Weights of a small transformer language model: rotary positions, attention and MLP in parallel.
MLP neurons of a small language model. Each row is named by its layer, matrix (gate and up: input weights) and neuron, and shows model dimensions 128-223. Each number is 500 + 40 x the weight over its row's rms, rounded and kept within 0 to 999. Numbers have three digits each. A neuron's up and down rows have the sign that makes its largest values positive.
Before each neuron's rows, "fires on" lists the tokens most often at its 100 highest values on Wikipedia text that the model never trained on.

fires on: " att", " Rep", " app", " ord", " decl", " Belg"
L5.gate116:501429562530482507511534518467510503519427536471507501433528532507483488513505428499462454512529433506576549513529576418476511465505507472416501423526489508515566493481437460517522491469484536508539584431488466461475593481478541522398513531470560488470453536551526489519525445519516519579
L5.up116:500533498553480507571457504527574575488541423432481425551411480485494535536512520494528492500474495529500460463596567575459462502445532562434544468450536444486529453547535526475483455468486509521480530497477522494514480484545539453551484546520534510438478478537514506394516515500535460463

fires on: "\"", " million", "8", "2", "1", "T"
L5.gate162:499529481454604583509487478511492541523471500508459490549435516514549420480532503527543457402505506455567553505526508511451536522508519488481469550437487467530540493565557494538492500392461445508509532469505488473542453422533486513462537470451527528460524474469480480493457483551502480510
L5.up162:525472570473385514494474511505519466461573518469513484553488435496543528560410480427527533514472521467536469452526487427563554585537509471580511495528402525391446450537446475462526482466495474518525466498469454548533481539553509518557491459458595560478531547494490555533519493497562498472

fires on: ",", " December", " November"
L5.gate217:487509485515457507488479469456566490538516443474489486476446553486525467473437514477566496558456493504542537561446421505491580561467629575499484501452556479509492469475564524491448519476466472534494529498492496522531481540469498481502566465565480505428451491538473440536535444494459499539
L5.up217:507481467499521474469424479522595528455472467455515557526431473492562489491491520504616533480456469495477609536419423537465544513519602530515510506427583474514445483534527526551455530529454506478435524471493505581488511501467489481471545444462474455457473461497436450560561518491466484558

fires on: " was", "|---|---|---|---", "arg", "m", "he", "ad"
L5.gate166:450524538446438456520483542538551483474560526540507499462490478477542439405423522531531468523578503463507442532421512537499424490530511496550485510545490465467523488522462562523474546511514501584466454488500519477534487446559458542547482442443481434479554512407503426522475471538541457576
L5.up166:518492461494493551490532523501577481527549536472563456435437525470501545445479552446497504547539612498566533559444487460478536488503536476504453552479519535482487447451535504485426498456485466532395508471551536394544464504528511532455489489560526501526507495561510472454516483490575453500

fires on: " V", "V", "1", "0"
L5.gate197:494476542566525486549496529593503499538527470461559480557412530463485518462454539509445501460503481525550500490519556439535478477516451466417484491533561504458526489504505486494474516507530631482469575528459499499515451530465539469482557414461430511540493490487504556525482496513530483556
L5.up197:428486451480537550488509510504514500459464518500439405538513523573488504497539528523470490460515547525517481487484536523572500541396502511447492472500481472500529453425482545438563485474508512519483457512591407469488519570400580557453519485529486528494463525471481562523582427519510528445

fires on: " with", ",", "-", "ire", "loy", " re"
L5.gate77:482481463481564480523510509467546533465517486441516463462496453488494482454531532554548442460494533494487455535440468521487532508406514504469475529471452420499529423400419545502480459469439417460539519505490514473460556517540511482484530518492476542499448500538512467443532547579535438511
L5.up77:532483464484496517503499467446537500439476455466477453521509556411514540548505458512468473445519532445441515505480468484524558501492518534493530518476533547505523523509511458470505504501451462446506519550491510495477534490570460553490531483547475593462403465443529510519514531486452543467

fires on: " R"
L5.gate90:593445467399501515477519426481525459478464505460562444485502519442548515517472490466425495543513487518564433468441520498493545469555567423541498529546548534548490496547501421476462544506493531447530526473508543537492441469462482558446588467471419443493475507502460497519554483486513542529
L5.up90:529570476518488456530479512478514493442528555530484480555493541520499557507499471548558512511481441530494549528409549512498464471478418484454478562464577500409456481481557516497483444510463520493507578527509497541492545462470571466496520444408528542550620550444509457519556527452537527542

fires on: ":", " on", " –", " |", " in", " office"
L5.gate119:482523536571513472477491505485454482461533500495566552496472451512430521475541561568585412445436453534458452512508479476490481464475606516554516502494421455524528489489488531586479565500451410555422499483536531550574430552547539498559499503527516473535483410465508574471525512501553536531
L5.up119:577474513421529498495487529370533480557550527519536522497463483455529432440464513523541524506465454477463554478491546490508479505471489486526525510510445425499519574427533555440537495492491512422461429525562466533478470591474462474502523471479496447485544425456448513551503439545519448517

fires on: " D"
L5.gate228:474513459471482535506514458555427479523504494475482437516526583506462487469507453428475546482530477487523554483417502501483516484429529458435511558500446446502525566507507511510486528524532523481573455511540452468503465565525495509490585506487516548496523442510532522497489571427453485507
L5.up228:503541490461518515548538418510481445499519415516501541508477476522478548438435478540490522563575519507569461456491419447514474481520519471503466519523549505499477451535410452469493455518518512479478552562424521452507533478485494562541456518532531411457548523559509525537451453515476493546

fires on: "I", " L", "l", "yl", "-l"
L5.gate207:419492447523478479514504464533547403467585464491507489511579540615438537504522503529521482538428520536546531479557489429552459522526474465557508471484447508455577489464492520567408498503543511542478506469501532560494437478469510415581484535517494541419463496482524525488424521431503491523
L5.up207:538469493541483513460555501511504400462542520446448536540495519465455419476454528567558534530434472566526513469481530482539524480514477502510489516416553530442430450460524433529472494524560521497496440461520513536447433557507496473481505483605542497537419524514540552505526530561503546474

fires on: "-", "In", " In", " Per", "On", " Grand"
L5.gate142:501465437439487520450530492516506500444436495434516484409474549561544498480517534521631463483504611506485488495459544502500511536466532500513514486548499539482444500602476541575425505474466435521531502503520469403465654469470534575478475541487502549543472527517580531522513543474508547513
L5.up142:459486486486485463482416486473528531507559478438486511481484532541493457464474431554481573465475567471482526449455474489442518448476447552489412490484519498545515458493475459429559445550491490490505501469511523543577514542555564481513507541478498578554625443519437514525459502569539559518

fires on: " ", " vocals", "ounds", " Top", "acks", ")"
L5.gate255:551516510487558430529489559519479451564533585572498528485449512537523516480415530520513438559526478533477483539487504506549509528489511483540520503540567392523482437456521443566516544552501537505533601501511501517473434510560488526534474504470516487459409472520546520484462543466541439533
L5.up255:509607527529492490511529488540543464487461543555501486528472452545530519554451529515505502590491485496491561390459504477465523517527507433528468518537461449518459504547517427518510534478532489464532477439482480540465470488489476506556560505514432572551542604533526469554488494520480544498

fires on: " and", "4", "8", "ately", "0"
L5.gate153:522456499468410547519487446499527580491436499472551548453474441475525480522481533510459469492520517545479463465486429531506502538514539508411403464484483489506497494458473449495486504530539536450516471523522492444582511490457526526540510556504534439515510427482498456489475485504539571442
L5.up153:437536517482438478455487500404558496448447466433436459492523512486485491497470576459501483458489496503500537548535485435451471465545430479489546527499563539537498462503524445566456519513427496539406542564536441490510463501503509461485534542459556475523495523521535493518534550546449473491

fires on: " ", " H"
L5.gate73:484551488526519468569473459525488475447595496520512431554452525553492560574497499526520507518475519533489520527466488418495463487441449492454552540472551549513486532425534502423446492521498535538526512543456500454454515495485539505562531493493512605495520561554478519496508553530461520538
L5.up73:522451514506576422504556436483493493450422517526525563442504521517504541496502553439432505557431481510537534456576417455473489536462469481485500507505523530546470535494497487524496462499395488473534555507556518503436431502488528531424537542534488495506462427526567451530486524509486542591

fires on: " And", " At", " Mart", " Pat", " Pet", " pat"
L5.gate159:461503513450450535524577505518512471580512529445480540458509423470553575451480442584517425504587492533540445461437474460489589410534527450516434455498421525457481460540547520537416440490495479512536521430537461532532501471446504494532466455488564516442499534478516563447532526507492437556
L5.up159:499562508523544523481530527494570490495548501475501496501462499489471525518532524543517519512451488479465544488515514503468522490444434503468466429483500500465515412447569508507518450455471458471546570427506447484500565486483527503534419505388587483534531499557503508490539528499455525483

fires on: " |\n"
L5.gate199:489572517500460519522577511492475487512486528513474513422517506470504453474501470526573496491404428452600457484474489538450463514484476514506489480490439537526472501515556599508430467439545486461539492484442552481512480493495505535374511539519460556538517496461590469519436585526540489439
L5.up199:579490546511545501514489536527530544503511426516544438471448466529436534449545561509532523494575533473456460480511469464460456453447550513511462540464522391545483438543492464518471531600452559512456499447459562490522554481476555570494518493530513446557585552524500522459474541462473480560

fires on: " |", " are", " were"
L5.gate247:499575514491466512515555496499436557502489433514498518494537529478542435517537500468469470574505498479533399597516493568548455521496589501492550498506460464487499452463567537595510555439522478478472461511453464503472484531471509453474495451508462490526420480572514539491522534463436471442
L5.up247:574476464476547527496510477482514484521457537497533509418515546491502473543479492511539440502435557517530519475530513494497557565532560474443566460590439502537451537440513509543485493526542465533497485494471525470515464549482506454504520442506464487506481509451531524482514509469418499485

fires on: " ass", " l", "ess", " Ass", "ss"
L5.gate145:506529521450423489491511499524510498514527491464445471531553514439520421470530513504497522525440486508502491495559492515519480519514490486473542519516520495536500509406488455525542509498576413495470463451580488464500550524479498558442488463548425483504494459486507506562496470577560551456
L5.up145:468484517501501482583504527549522540539562470495495405436531472516492509428461523480454479535487543494547458528494534488480491523467485611492518470518466471486534584496511458438479535539536446432487480499559525454524521402445554528536427405505502529458431514483550490546468469571503480455

fires on: "ry", " g", "ey", "ure", " ro"
L5.gate71:546495610487455526559505624532479472545503486572472496461446457501506445497528447510547471505489456496502557492453490490533524499413455481489465506442505524606459538524495494479506483500530452466515484473500498559520454516490459473451412550495501538515429454433496503476485493539521471457
L5.up71:498476487441521486489555542440458522536543507476544462486459430466462485513523482481506523474464499535484498486557536488492516425452418514567533506434522470506471438509489466451469491495512462481484527569506438509530473499456554537491422452471432436485433451574462576524561486462471528461

fires on: ".", " early", "cient", " until", "ther", " Town"
L5.gate16:489439556492450466520503480498524503553485525575525562485441454446496518528488588501484534537405557495519493493424429444474510484498589468466457470480524464519578573447526555443494496442508498436588476479518429465460474478524464480534517527448560473503432503534500549485563491505477583492
L5.up16:529457521454565434511458509542504611465477403520568506498464501471537474569518532462531518457484507481493435413448430414515537449477534494571553479471510493493485445506562580471534504515484553375587470490503525485520487521503481535514543488528513518562452482482597510530535510546534566456

fires on: "ly", "ently", "ically", "ely", "ially"
L5.gate144:516464504480501520526494546504497567503399476478567510505397502453445475493543520465467474443498516559540490463535501491481526460493521533494557463551519599546468483497546494482552475487494405586522501543552492522515471524504516554464516501552473511510479463485564512441510577413458496513
L5.up144:562591448477479519451487549518464546523514500474494521520503574405514455468524494489464467500436527460528479484452468502449433489556485487425462463514497447479526512486480467540436498427464506473570503515462591500546485500508470534463444540587479479476498446416593480522494524505462541466

fires on: " p", "p", "-p", " P"
L5.gate33:540490454425427500433523513468466436506515434479580545549541501537519554529502540483486496470489531510472541476477560529532485530497501573501533482478469573562386464494537481549509552513513477482532414569453448460536539501446505481540494542557499430493509517520522442575518578548575474532
L5.up33:585430546553491492574510500584482513448476518508456453483469498560493495431470440549414488526490521523460496535498463505493569478448430565449455472496495474445486495477470512566533491507422456557514520602472516511466565466553500481441522497497430518489465436440444523506515477486504466568

fires on: " Ch", " Sch", "i", "ch", " Sa", " Ta"
L5.gate42:471505589485471518445565471506459515448527459452552439523552564505515498527462481511477496469467461555479485518461526468486491539519577416471439543507475502515501477560524470568515485524483474505518527456577511538474548510504556526505549557525485544551477518511493449523473518488494478562
L5.up42:463495590469532533513497450547453496494522465479525456513492510530536563513608544505515476517469476529510513544528498541477537524558514520459477559547428508474545476454509486496448520433517458532565477530448512508582574496537470505515462544464512439489452470504501498540505494420468563447

fires on: " Mar", " Th", " in", " finished"
L5.gate23:516546446547529480476534530526510499512555434530527507540462484479545537488454497489406459528536494430467471393415515529478564524477575541507436479540433442475541517480471515516518489504551483548530509538526500459501555543455540471467482575501595382506474462484479483443504449466485521518
L5.up23:552559469499468446493492450543559538536601437509515567538498442453530492528466546460427517479560466537488465464423495521523541478517485540530483478495517534459501494503467478512537580528554503502463504465557522559525503448521485525534578541471514489487469496462519475491415581564479527479

fires on: " f", " pl"
L5.gate165:508548548658481492520480496492448452513520464537464497427487514478517558492499488571491456443491549437463524493454507478555532474494534540528549440485511476535473539505459528453511546478453490460481467515542499497466473466427538530543451497454477517542562495483458506439510521501496504524
L5.up165:467541493450500487522461545452502551524521524493506578533470457528545535556449500525547454502543502515560517524543466528464460534527485475516543560534508502545536509514500520522476534475443492574494495521520556491541442492485501436508522466468573470535484423520518437458512517552460475528

fires on: " an"
L5.gate31:548433484526578456484517487521490526450508569476443478557511480484480501418489508536519439567514488446509551551520543538539513515458460522543552373553463505478490470473500509523533504447481466459475493502480510471460470480544473507476518520459477553499453456460499480472505551522519441420
L5.up31:519474527561510515451487508448464490516493474493530519503528513498458484525476529498570464538519462459445505494510510509464609492538485442542454477533483571520468541508538502474494523572499480519437422552424430538463489536533509473502524489529486432443542617509481494530525428442500463492

fires on: "\n", ":", ")\n"
L5.gate128:421498461511576464505577522535479482498516459521442449474433554505554535479409525499496471445482493484484559518428533572513459555553491487481513535500538441522504543462527509478529496527572525534425536543519483390469482476405520486493506569551458466457473429514522524447527475562540439474
L5.up128:474476578467466526485483555442542476565551510567473461478562541473525506472497423502543526484480439520474534509418492492528512510458510484490438536467584566464511547479432495494523513466480461394515398498526468505476509525483589497455451436487514521483536477460539514503558504494506454427

fires on: " S"
L5.gate177:493506537509435471512556565498531435574481514556434460513492496462492514506441555514426499434516500474477553517458471512478544552465431429552509455519508496508509465479569514553474510487522551456522551464547526469531489478516477499519548455465429481527477505420527420501438471435449421461
L5.up177:562535421553458452481493534495591453481457502500553549473452488514489496508513498482513567494490520604489459549587515509484532460525562464538462446520523463552521509484513448519520543525524481410534559514484448538497487508525465620494484535481512541459610478493493498482441491521537501559

fires on: "9", "0", "8", " first", "6"
L5.gate84:550514462465478498567492578500500570554478516467559531550478434476504514512434510544496506494455446437558507486481477508453431567500496502483487502508584541433499498473533451535596512527529531535474524492506476588503518484550564496510518463496482454463522514513482495473573495514529475475
L5.up84:554515477481547477489522447484557471503453585464472557467452539570487536595567573430525548478518571481494557434467497508503482542533462540462538487474414546515494561593542449487505457524565443504454530508545469546485508435553464496474475552494538516467522499512509529448485481471449557514

fires on: " to", " before", " after"
L5.gate17:494561541564476544447504414488509498528572507474415485448542458423477508508450516604517477537478537472523521495449468458557438576430534496517487509559464537434516448563442512547497513473518510495548508437544577560454478471507514524513532560550548502466449455446585559509528528533557461454
L5.up17:535490540474417526550531482460442555542497513503497523540489571467453560471487464527490499431515523473459438497401456406487457482547473463447486494483453461553539485575525487439447453469453529459508390542484544528547536489502499430442463532521525510522480449476408553535476519441456485466

fires on: "."
L5.gate13:516475524582460495458456500515521494517498492489438551447479456386482498534407623522516553460466505508579447525483463537535575456472548520502521441535487536503438519481427498532538512413459543472509481486523493509502529475498485504530534441462519486536534458537506467434458530556551484535
L5.up13:558491436559600444490483481548560431534456507445529475509486560422501504496558485419560560438476525531471497514457512483493418455473437474468482502463533532529583420545434486451534515507544542553488532531584490493491447507515497505542509498444553566554530554540526511472546599544499506541

fires on: "th", "am", "ama", "i"
L5.gate181:532474396470475502530509478561434500578500506511510533452530513469517415499486538397491444515445539545486428525456494565498460505489497481495547516474517548495531601496527500478534498445495467503494509548503509509515514548479579499466523569443501511501530449431491505484539467499539464436
L5.up181:455517433500511495574455529483517539546540505463450477530459447512503465515524591444459398487391578520549544534449470524533473463456466560484482479500515543553483450502420470447458486471518462430576440502501463449513449475519556556500424502526444495464544512559546463471528505499555510441

fires on: " T", "2"
L5.gate208:461444472559500585502479451519524495515508494462559485563497449538447466534451513516527492516473546425494458526483477563358522463518487523530532534440511487467517535427469453433505490452523492495554584505502509541476489542488469477579521504482511513474466466508524519476566423516439528465
L5.up208:486452501520513507551475487544496455484526437515474464523486533519520563461509556527493430510542522448538482485515456503422530461509493508507492470525465442487594485511548460480416482546513561590477524538459573476465496505451482545518519591500501498523511410566454505469459471474480538568

fires on: " K", " W", " |\n", "W"
L5.gate0:508540543507439476595517469537514508536444539540496524505504475489564469532533479475507457510437495489518552476467533529534524482453493417533493528443514494492536456551541553467518468594512502513496458472447519490497574557477568471491485509509483532482466456549490412481560493536484446480
L5.up0:476614534539524509422513502463483473559510563553514483540497514517474506472519513537499500448515486506538419469505540505496561474534524517567488496403469490557565485529570476442444519523477480582574535454583516467530492507528492531554395498460510493474523455491491473446469508450491423507

fires on: " G", ".", "G", " C", " Ag", " T"
L5.gate48:475427478503499539541505555546491494496499484519457478470533441507444498550538450435498516498511478563524547446540457503447485397538553538464496524497518497482617509430532540512482545459525510499523483465451463474484507500554514500466489543552565495506456523496498500525570518531533461417
L5.up48:451515436394445493510530467518448469549425536440551495459500482447478492525529482429483513510493486541516576532584488421409481433503534503527484486445474523512520510527563494532513515521572539552530554592438536468498488447562438503469514510546485504474468470576504492526528526458542531449

fires on: "-", "S", "A", ".", "P"
L5.gate133:479542427440469516541535524578480508489480532508539481529450458526539529472445409469440517515510562490518504519461474530501532549508428481571506516427483459526486453505526473530477505526502490530516470462528506509472606452530422528502508461444469515512486512465528471501527483523522459500
L5.up133:519496509528504532445525493497524461422461457482528492487470534430471518503471484487521456486418462449491494562452489496495514523492497500490488512428553556542518494525446461550547457508455547572467487452516507469524520545406532418510496504492471548538416503507467536504484514497608509480

fires on: "0", " ", "-"
L5.gate35:508508504499501489454503543570511507520512475507545536546443496595572559461436503476544466575541465509498452520513468495469487520524481476568512510613537549520537479502447481491520523476477541549522523473518376456536505511538473550503525427397480532577418453435521511518469544537509459536
L5.up35:508478499503559438491527451484581486457551516514436509471535474558485467526480508515496516465529521541469469441508542511527531485537420436563442484552542587478471496487501522450594485528415500465552491514515404463507491579527426482478544425543456475412436514577447504496469533466550517591

fires on: " of", " during"
L5.gate91:529517491562587447552461539565508509509465452473453483488503554550438491519459533499433420509546475546513538498471461455436479563463518512480548556450508564521520462527437523564536527497503445513588552472554555527510439524464486511460440497517530439507465564505432547460496535501501479425
L5.up91:525489494517513549503520473511536561492505511513441452523516467446493486460462465570443448473448512450533517462519524455572544443476585501454477502488525470522554522487474555462531572503509598474509512468446510549444512511501501520467604466441534517537468497445540457462556557425586599469

fires on: ")", "ie", "ier", "ison"
L5.gate10:470556486485467593534566539443526494472424514456427462563482522532545526528527586434442481517529498413435481503461550571519532455553555473484452520456515516506503513539445548533514472478477503493505455509472488612482581461538519483499542556494572492483513453376533448510450481458532516525
L5.up10:401524467532581543514551451465578453503506456518458511437547488511487409444460478539491518451495519466548583488495564489448622508530502553478528499545504500486550455510546532423499417510485474530461612530417502557521493458564545499526517466486508516468485526455564524517478466560485473473

fires on: " of", " the", " for", " Med", " phys", " techn"
L5.gate125:504501505443551451489480505542580576498469503567548575506502555543453535482563414556581487491565459505516500589547536475506444471542532453522497432525495507496416474504522506533585541559463492458533549513458509471523489488532559491454546521446483561489511497505411460535540533509543543510
L5.up125:541452431558464499495514460491457545509566456517492539456490500452446453496476492509456486469482446518505500519494526514540488526453545462501407523506549497473568471521475571486539440504405549446486476472506475543458542462458559520495502407437559551492508554516574547518471518480473485527